python train.py --num_hidden_layers=11 --hidden_size=448 --num_attention_heads=7 --num_key_value_heads=7 --head_dim=64 --intermediate_size=1792 --vocab_size=16384 --hidden_act="squared_relu" --norm="layernorm" --norm_place="pre" --norm_eps=1e-05 --positions="learned" --qk_norm=false --attn_scale=0.125 --bias="none" --tie_word_embeddings=false --parallel_block=false --init="normal" --init_std_qkv=0.0204 --init_std_o=0.00434 --init_std_up=0.0204 --init_std_down=0.00434 --optimizer="adam_variant" --learning_rate=0.000684 --lr_mult_qkv=0.5 --lr_mult_up=0.93 --beta1=0.9 --beta2=0.98 --lr_head=0.00568 --max_grad_norm=1.0 --warmup_steps=271 --schedule="wsd" --decay_fraction=1.0 --decay_shape="linear" --final_lr_fraction=0.05 --batch_tokens=[32768, 65536] --max_seq_len=1024 --doc_mask=false --train_tokens=470400000 --max_steps=9906 --dataset="wikipedia_en"
MLP neurons of a small language model. Each row is named by its layer, matrix (up: input weights; down: output weights) and neuron, and shows model dimensions 176-271. Each number is 128 + 32 x the weight over its row's rms, rounded and kept within 0 to 255. Numbers have three digits each.
Before each neuron's rows, "fires before" lists the tokens most often just after its 100 highest values on Wikipedia text that the model never trained on; "fires after" lists the tokens most often just before its 100 highest values on Wikipedia text that the model never trained on.

fires before: ",", "9", "8", "6", "5", "1"
fires after: "9", " ", "1", "2", "8"
L5.up237:130135164207130136123166090116079109110127107098104121101107078078113116121116101157183164140198129171144126129131159167144109150095124145089150134127103107128159023138150111134122083174072175100118109124131156125095152135144126120119164042165077125190125122121171157109131186117089116143
L5.down237:169099159154161126155170128151150158145126094147090104108171079121121161190180120120068209118096139061110145106066185092164126153123088123123116136114166167120129101132160175126127082179120133158112138134087139110124048114080140077138187122105123132173123110100122121120084115151119124155

fires before: "0", "1", "5", "2", "3", "8"
fires after: " |", ";"
L5.up1644:073103150121154180103137119065099136132174152167131140061099127087125116109183101088150175139143114171121178056135202117139139127158071161092123144123062161138069171154103127157207113151104181207100129101160129129122112131160133179118079154161135104140081146129123140099132132084128163130
L5.down1644:090132132081098110115162123095129064129150100111122186063134089092144119144135145103126162080116091151131138158111132180154134109099126187133153092146144128100094126125107078155195107113121144180136138125180086136128116150144142153121143123156131159039118140162102089161137136051100117104

fires before: " "
fires after: "\n", " in", " of", " to"
L8.up1330:141152099067163173152115073146062126117107181086130100094141157133171087106110145098141124158138143144112112146131125160165135119178198125130148083085108097182115096138092126149186113108121147153073122141101167103175138158115085115156111106167130107144063094128159106113084077110131158068
L8.down1330:081136178128124141122179170086142060147181121149113142128102164152142170119137062112167088104013156179134091150153127116128131135086168122105141136210035133136133099119095144087151097132094100161096108107109114156150128161131177079115128145067145127123177174156109078059152089115094161152

fires before: " |", ")", " (", " –", "),", "″"
fires after: "8", "9", "5", "4", "7", "6"
L5.up1704:123189131140109108153140079181197145132078125114101107112068165144155135127091173162085130159178078100166169163119080129090141139062137094101120120146119140093123074203113166145140157126114149118133118123098085100144103134135179097109136078193109128129184126161104208104100137127111101131
L5.down1704:102166132191116120153189146147154118144180113139143141148080129117126111137097100127132121118128161056109086116220109059080112138107149102124121135110131142143119098162090070120032130092077164086133116065089090157125177064198083135122110101142223109060127152132135110150108141105154128153

fires before: "1", "2", "3", "5", " February"
fires after: " |", " –", " Released", " ", " On"
L8.up1174:085104067106123138134160103147094136142157165110095154097154192094101138118111087137166165123172108179138131123124155142137042110194115131127134106134106117106081058101115095181119136140125117114143163171169108123132142112109137072108099115131098134104136159131172066093135119114162174128
L8.down1174:090140116104166148099146118119165105182159153115116130169061124151101128169128110164116103094068111128126080161140127152138053088112148133102129121138155124130083091135191154120156083156157132126099134165137186048170120152087094159135110126100125137085148134172110070144160128154063167163

fires before: " ", " UTC", " Total", " Summer", " Density"
fires after: "-", " code", " zone", " Density", " Formats"
L5.up243:126114092193123161091100129175127168169133156152132127100136134143113178110133167172116102114151164153111085154110209099149074140109196120146162116092122138106117158075134184116144185100125099090147143142114122113184107067150084116152136162189112135089125206153150134151151093119188102117
L5.down243:133152155182132134198158211066165112130193139149120129082173163110167118147148106060118082095181168134128164119113152162093123098175171154141134121122123132156106106118071185099102132073066092138092110075122107114138108058167082102089136151105120153157075143153080128105104080079136162154

fires before: " of", ","
fires after: " the"
L5.up575:077136127113151104069126135139144109146142144136093143123144178093130110132156110135134113124152185125122198095142134098101125179110105141155150189148147109167142100156114210159128051176099121172171154080143115120153113103146100150097099159131145131116079122132124139057151138161137070124
L5.down575:083153123134149122136168144087151096166078125145102106141099084076145076106102156138061167162127103116164094129124142106182102132165142077127101128068137101115106101206157083141140193126125108151120129147140133061187104113164111138191088177117077099093069127150151164088086060151100155206

fires before: " of"
fires after: " the", " The"
L5.up1230:096160111078147129105109159044173160151080114122121142076123180110104145110190145163167098131149151089135124121084069104115114170127148119130115120132148119135119198093069107110149082183147178188175167147132110156164189125150090125058163078096089107148043125131183165094159095138116106140
L5.down1230:147143064133052105165124079107154169139138146169117143163143144094147109144124134171042065128120153132168123118135197099119151167120063165103080124131118113127087119059148079167057151096103140149128114125080090148181090105106114098121133087156117156089111145127094101127101082159151179116

fires before: " |", ".", " %", " of"
fires after: " |", "|", " Votes"
L5.up1305:088146125125130120078174146103139138091112105115162118125173148168155127084145160172108137124158115204134193141143112157113090124159190118114162137132124107170118156150056077101142108144107155165072159110187120140115140145122139157099090125115090093101188104077149164140162079114192157136
L5.down1305:118113136134090088118140170215169176107147093058119094154062177136190115158104153172174095155126078127134097103129158123132130148158095164106140132161096158096111097138108146167059139098133124110155112098147128129118079095128143135143093147190142119129133066162045116149041196125136113091

fires before: "0", "1", "3", "2", "4"
fires after: "2", "3", "1", "4", " ", "5"
L5.up810:122156148158115137142156077081103108129083105089097135153082112088130079110138152193175157152146108100170130173142136241071136116145125146089086136141056145151115165125060126132154038170099160114093132086114156126110150092112112145181089069160117102093147104121107156088115139087150157120
L5.down810:127124143181142118141142161064142094110100155159125102062145171123144131101064123103133195121109172127132075125149136152177135150089151096147085134100124102116170066112115162114150143139109140125153120115153124147133146081160063156104151240120088115108104138110096103101144080077060110223

fires before: "°", "6", "4", "7", "9", "5"
fires after: ".", "6", "9", "5", "4", "2"
L5.up584:112118090109198078132136191147173151173170145159094104144155083073159093132145099147080133132176097080149134141146146145175100093115100081103108105118076182096080172188184174175121158113104139168128164125155135109162100114162194114128106110161187133103181179115111184114180120141117102136
L5.down584:127132139126152097156200125121104143162141106107090103115123126135180075114129118111142122071175121128098124116105071124126081142125110123119185115124152112102161124150106154169169189093152125131134099139148098160118086164213094072131130070100069096124159145062149084119146178177099173121

fires before: "0", ",", " pm", " million"
fires after: "0", ":", "3", ",", "6"
L8.up417:107173099067090137177108109109155130178130092114155121100140121159139098170140102204167140100125181187160160167119129130105077122125096147135149105127093136163100167105122119118135062147145195076157099126152170121141113136122111183103140161220112158153128131147138162136173135102123158160
L8.down417:089123134140137119108136131115101108152183154112166110093153089115164066153147127115047131100067140077077177128159199112145135180115191134109083102056130131078133107148135098092179146165094160172158152127161140092148185148134085125152146118166115145210129108183112137133101096162082121140

fires before: " ", " Reg"
fires after: "1", "3", "5", "2", "7", "6"
L8.up1652:092138122192181158143140103123140149191111137082172155084121110113128083116136062159113191134145107122128151110167145110106123175115123136142161148101113132086116167112129144114105104096159148126090114127122109176147174121155111091142093133168114094115161109131144130152118154130179130118
L8.down1652:110118125112104115134079111189089128142081114088131120118125159126158156104102171084180124082127089130157084156132083181143150144145146120076165160159130134156095095158143159144126125121132139157085195138118106102154122177174126109112071087131114190161123095114085143157156141164093113122

fires before: "9", "0", "8"
fires after: " ", " (", "-"
L8.up141:221055108155139183089179084107089123120113130115130142135101177113120115128188163097056085133162149133119130100147181142145077131204128123107129141163123115137164127136167104122161118143150127120138118155197153138088158148152116121118091158089133133096132090115151091098150168145098136098
L8.down141:183119120138144125157125179049126162137163084123125191179152131117146171134078180103153150119102085096190107145158175130093162185142139118207123084211096135092073129150138094128094141162132137152213178096142138129137113071072164126132138100108125100118063151114149113191119111156154127183

fires before: " |", ";", " ", "0"
fires after: " ", "1", "2", "0"
L5.up1521:129156154126101156144178106152189078153119167149152121094096112129121127111137128164067159097133097161125161132152188092065178105133118142185216142139072177128062088143086140127117051113088166187150142103143108157103134103118135188118102091163127145136154192127099114135093159115173123157
L5.down1521:143096126114118113155159117123123092105141184139127140135097166162202132126110080102141140128190120143104088139148175111116162152098107181111108157089091135145155075096174142130160105129159160126147157160171168140103139071147067101156138170108128076108176145164062120113158080077146142222

fires before: " |", "–", "4", "1", "2", "0"
fires after: " |", " "
L5.up273:099128125095097129099095147154166137143136093122152099136083168097143142114154132139126156153135125159163188097146126109108173135141062084123140248148042094147152114117055091101158107125141163191099145081111112069155070104142124105164117147158169137142160142148116109106126125120098116152
L5.down273:141150115099149071184111134104093123131101218132108131085142148108138106121114156112169115151158093090115123195113120146131146111133120100135102107132158105149215146094193153127134194101087161099124188092122131107110072133150095135104100132078115161065088125137105122089175132161113140088

fires before: "0"
fires after: " ", " (", "\n"
L8.up277:125110044069131166105081047120101156113120183102154172080116127122165087115147088089090133135146143153121143073135171132096097094156125151116099156140143207096118126141173172056122114146119104082217146160151146081122126158135125138143174105121155156092164167145107113139210132096081174098
L8.down277:154113141091099134136108192108109187143158162119107166113137148128117113153166175096108162105151091145167188154078136111095130089136114126167166097189182161154063171146125138152127160123109147152130203143184113109084085110129165211164144125083144152142107122136117167119099117096141131147

fires before: "W", "2", "5", "E", "4", "3"
fires after: "0", "3", "2", "9", "1", "8"
L8.up1475:175143097156124105113119071154136207131081067193102155011161099120207122096196163151153123092175138176117109125100132127163087131086103106128136148097130156092097160124166167111125106114116095167116126168122074106150170122159135055107146126150106200112145154134172093103132093090150070148
L8.down1475:114138142124138111148137129075112200122158140103095157090186094150119120107125147072150144153186171200125148074076143146179110149143114096149112169119156159116165100151141114162100176090114079108160067093119082116179148156132164121160143145111102148167088069139179183130120149124122132107

fires before: "1", " |", "2", "5", "4", "8"
fires after: "|", " ", "\n"
L5.up177:110104105160118112099142143173117129124178135134152133102148152120143085110168042132093150159176157078164166104157165081136093124126081148157157154157134152164128159145076179147128096095156105104106110179127098200125145124108087140151138139137064157108055135098157154116111084142124124134
L5.down177:160100109128047147096135079118131102090122129132106161081165123185073150125148136155178076100158095177075113146117138178104083043102114124080141075109158106132140161129114130121162124171103105103130168179149159098107052145167144097088185109111121135128189179144138127139208115149109175150

fires before: "0", "1", "2", "3", "8"
fires after: "1", "\n"
L8.up837:099125105130175143089123108135120121164124153105150184126100121136148098129097055144129153093126168052107099108135112162154087158162086166077125182114153137143059124128141114127167103144103103169092112141116142119126161189116159203168130094095116102207149179111086149099118157126093129158
L8.down837:118180141135131117088148135100115103083154102142096116145150161136156186124066118155132147185076149155137169151125137135154132084123139073163175165178151146176127085121136107116126154102117129082118140173134174136166107125108135128184189191129117175182140144129175109094194122116106175137

fires before: " |", " ", "\n"
fires after: "4", "0", "3", "6"
L8.up1711:138154102123112168168099066126122190161141109137140097090130120149173144162087145174153166111158139092163153148149061058091125151112126046117156147126065161120068138144138068137092122130145122183147137108104112086193149139129080062132118087132109158191121102098125160054106180157150155066
L8.down1711:116083113114141127148137127134098069133157106062164166078109146130146057135088119186088122109082131113064134120128151144200135225086107109109093089100159126128167096145082166099105173079087144159126141117132109082155115147135090116135135071162140187110193162159117130119089147124117112124

fires before: "1", "2", " "
fires after: ",", "8", "6", "3", " January", "1"
L5.up1218:119149147127120148108153119084102183125198168108119109162115118107117168111090129125183185142133097038132154171149166108129139117115117122138130137105136125158123126119126118111137155177149073118158161093133130126106156145108123074079058083153070060153073150126104201105113175159126128070
L5.down1218:172110192124053115121183133111148152143178162094114134151120182103155171126188134132119119106156108114119101137137160128101100183096088139120189102166170081109123122113151105116099112115135149150123104108109096067108153137160199124144120064117126154100115126100099127106135103131140149127

fires before: "0"
fires after: " ", "1", "\n", "2"
L8.up1272:077083127142167112140084102132090127095127125107150084127160066137149055133178170121132088140181137116091152110140138155150131101161127193117104130099168141110202087103184119121130176107105166146129152133146128100126083149155071150093083199107161081170114168082162185115173057063115120158
L8.down1272:158146137094092183152143184110089144091169100051103179154120149164085135122124143090080095110107123124153141119125147158094163122149141119148174086098158113118058165143120181121142120100161144113174093167135172086127145095111122157214143146008159113125074140179105082151185132145154090140